From a checkpoint of a small transformer trained on Wikipedia.
Size: width 640, 87.7M parameters.
Architecture: RMSNorm before each block, learned and rotary positions, no biases in attention or MLP, untied embeddings.
Training: a variant of Muon for these matrices, 1591M tokens, 8692 steps.
MLP neurons of a small language model. Each row is named by its layer, matrix (gate and up: input weights; down: output weights) and neuron, and shows model dimensions 144-239. Each number is 128 + 32 x the weight over its row's rms, rounded and kept within 0 to 255. Numbers have three digits each. A neuron's up and down rows have the sign that makes its largest values positive.
After each neuron's rows, "fires after" lists the tokens most often just before its 100 highest values on Wikipedia text that the model never trained on; "fires before" lists the tokens most often just after its 100 highest values on Wikipedia text that the model never trained on.

L2.gate1101:189160101143153144189128056137100156095110106165138188072085119165109148110134127124094084147086158082083173040091081119091087089113092158112149146131172192153100109123133157135083104144155141125086113088127127170089085190110115129132111109090119161120129143142129098121108172148176079205
L2.up1101:155132108095146127186132102147114122101119122121171167113085142157144141138147143113102118124140126076087140080122064173155126155161070083112159151107129169098099122147154173114081106142153145152141113079094136124175118171141084201142122091119181161114127178121100064173100108123157139172
L2.down1101:143129065120148158157126090176120166081166076128144135100101156166174081116119112067171116180104110093050097127077115145134167154205133091122119112072158137148097070078104132154077111093132114125105122143149148087128111168136114205093136162176150147141133145097126139134062086151156109160
fires after: ".", ","
fires before: " was", " is", " has", "rit"

L8.gate358:134160108151146117156176201149147156103151159118100202069139134098115126108123143131159092175158111107102197145162120054146106105165105152151130142123168155113050090139065109134127086126102208100108052183105074109042142138161145124081084165143111123085101121220170077068096150094082095173
L8.up358:138082129159164154148081113105090081144160101100122160098127154166131101168189130176139108110109128123110129212103105140138142119118163111130112112068081096162080117049100099137086166096116103153132128162159096167116160157106185151073103176100103130096076141090107188100137178127129133121
L8.down358:168136137209130167184140075195143074085131144117126064137125157102110095140139114159106115172151066112119156203066120131099137107169150123092099132126123121150122197113080186106074130174127179139131157106153140090109183132133121139119129129153146148118115067166159160104151079157092108114
fires after: " "
fires before: ",", "',", " "

L3.gate284:130172136149128149225102128135144116117106133128113162157139127115117111089134133100137160098180143155126167144133120136078139151108101180161199165144124129095187141177149106126142146120122139129108108180188147089132104056125142034131105170087117083106110071122094143135086144092111146114
L3.up284:084091168080138151166147101087133164137160171147141184089116094144084170129160130122061063122146098124144103157097141047170107118123118126118126166121190154145091095132068111122147158142117109112109152159152073115064207173133165087134122131121131116122126119105154099115113138175072123099
L3.down284:113148146110152206176094099129149139137165050120101108150127147143130142102124149149098208084079144088150113178119089205120115154108077135135171100152150119110160095071117108178142154104141060111189095145144164082120047129154087068094050146134098133099094119107120092073135145107167157129
fires after: " |", "1", "0", "3", "2", " Democratic"
fires before: " |", "00", " to", "===", "01"

L3.gate930:136126118124069127132108131106118126075142153158103133193146111121106137165077149164140146173143143119151144118118108174128060088150111123119102100176142154043135102099190118136181078098166080134083142147118111112068123160092093132181138077119144087094148131156146079108086090091192141118
L3.up930:181076126102115134151089180190086154148128066131130162134182158088104143132136139157118085066175089090159116072147102118157099159106152125155117191172150113136132126164177127164107082160153156184144145134155124105126153130138144139085123104157110168137182130118126105132063189084171084139
L3.down930:172123195168143092150155145158078138133151103090142122131130101118096165147165092164086168174089087165129106137079110146141128154166054067072078107188131071127140129124157081081129141101118146115127117147169133148116053145007154172108122115096169114107187115166150102166075169145152140031
fires after: ".", " M"
fires before: "%", ")", " (", " |"

L8.gate1592:153101131094081104134106161094178107179129088114101090172198159124067128158104130123083131122137156178099179107170106130102155155084145158219131132151084137155181114158177244135129107197126057100142139120084136144163089114155084098116171105158130129081105121163142091167168152111095092118
L8.up1592:145138113135145132149114066143197072124170119101172165134157117152106105114123180101183116157119129145114142107127106117081125143150133123144127090120129161153131082122156121160162093104145171126144120063091106114062102119133106131156142109098125173121160120144123126114144096114093112134
L8.down1592:131080069197155070109105134130121124164104088128125049063158118134077133111158101110145086030109167176127142135071105121072105142145072111130131045093117083160100134150151124123084129138199076105136147139126122157137172095133067170110174148098138125089173072050116100149156095182178078121
fires after: ","
fires before: ",", " |", ".", "\n", ".\n\n"

L2.gate744:153142127153084086137135104096139117156106178152148140124208150149156142112135157161141121081152195187086145137147127098145127132151161148179164155135152134189169104093119107134139133106102117135129072153142166079110127179133132125127153107086150127053140066142126144073116177125098139158
L2.up744:139109116113133093188100144126106145170109129149132100172154124117159149075099119169146148149129089147122144092125070148161104076142157068142171138115168080103152157123084132104082123112118109159175136088145084129172128148119102129104057079155147186054133140120084115050086190125131166136
L2.down744:166188098135161140166148126105129174153118089171117070140154135161107139153074133119156159179157117137166141108124109147138099138144145099142121138127142078116125135117144147120149143148140130168145106165186113139199129127195173134087093060187071198112080104146083164118119180146129157115
fires after: " |", " ", "|", "1", "2", ")\n\n"
fires before: " |", ";", " ("

L8.gate170:106093147159147122162138140077135135078077140158137107173202049148106135115120168103071118107139127115129084149093123128102130107109127101182170080138182165148131158138139091190146231143131141152211151116131117096086131111084142112145137139146213106125122137123110165135129136120116152193
L8.up170:109104089117127124064131137160164091085089145101110156134169145159112129155111130113106091134115157136156151134185130119154130122151117109202094156152140133192153133131155148203145103149121157128138130111057156109193172161171106109185205139133114105097107120095143144098165206129156156165
L8.down170:159136110156192134174143129161163120125075142093136154195175130141127112228131163189138151134198202113065164156172091094111161113169114141171205144145098143122156214114187105125163198146153160114160146109121137079112123138108180145147125130120149155143192109126117142105193135105126150125
fires after: " ", "."
fires before: " ", " −", " –"

L3.gate1625:155176108160124141135103092081185179130127131099164182178102107155126151159103117138159162102175117127111218160068146103140098087145121142058153151153101120113142154161137136122120106102151127168138196110133158114220193141082184140121153154134123113106101155079177117102145148149117126097
L3.up1625:115156167152098158157093112126093107077157120092131184115104189140097113128104153144162148091144159079165138079143114144104104118142122145036147141111175126136101142139118107179149094106107144158163118114123151121129147137073181084108158068136129086133094125159176161095122184083115110049
L3.down1625:132083140147143111143055138156118133120149087134145137112125140121093142133135133082153118109099087195042028111119114118118137115094164072092118127118100151142096142115141119140108101162137143201127127115145154108122115157238152126140096193137111065140056126102135106122161167113113116091
fires after: "."
fires before: "%", " |", " |\n", ")", " m"

L3.gate110:136137108115070185134157113136162103122117123119134165134128132122147118223190149176135162053132092153097105169121089111127151145116204147106075162070157141143139185148153144076138152170096126058150108086108163108088120104138106149228131089121173085107117071171135143160094105174097127132
L3.up110:100125101127189111133069132103162127083108122153163125139149139100117185129186159172122103139147148128116113099149162123153156124170142140205132148137104154120129108121099140165124113086110127111188088092173094080142171066104136124130122152127155115071145075135088115067133163110130147177
L3.down110:105191157177143163066151145087086099111129133102122146113158125106091151191090072108070170136132134111137115126071141145109114187195219108171145123162111158079125130106115136137163062127114146099166099164160158108145178064091143112151165172149088156130088107176064132136080110155180143133
fires after: " "
fires before: " |", "–", " |\n"

L8.gate1312:232162052183134120114132093108083158098149063098146174096068183123154086119142099112105141161182133118146075155145100161182158088132132222139145105148142124180137133094131068109149095089144133179157092084146093173158087156081135201144153135185128137139136155149102118096104206120161111165
L8.up1312:139131170143118139161112126161123077095097125126102171090136181150094139156141103140108184152116143130039137116099145129122180125131124155097163162137149072099129149075195139129144083089097135099097090124168133113116170141134141180092124128103111082138180097177130175169145106154145106109
L8.down1312:151149061144076153148092101122109164121081138109188153131031099094154092109134132068046152106108110114088134169049068081161132127184099115160067091175138106141164130060143141145165118103138125138153089101118099169124132127121128148116112154103151187092161094148097174121115145187073079112
fires after: " ", ".", ":", " +"
fires before: " |", "%", ":", "."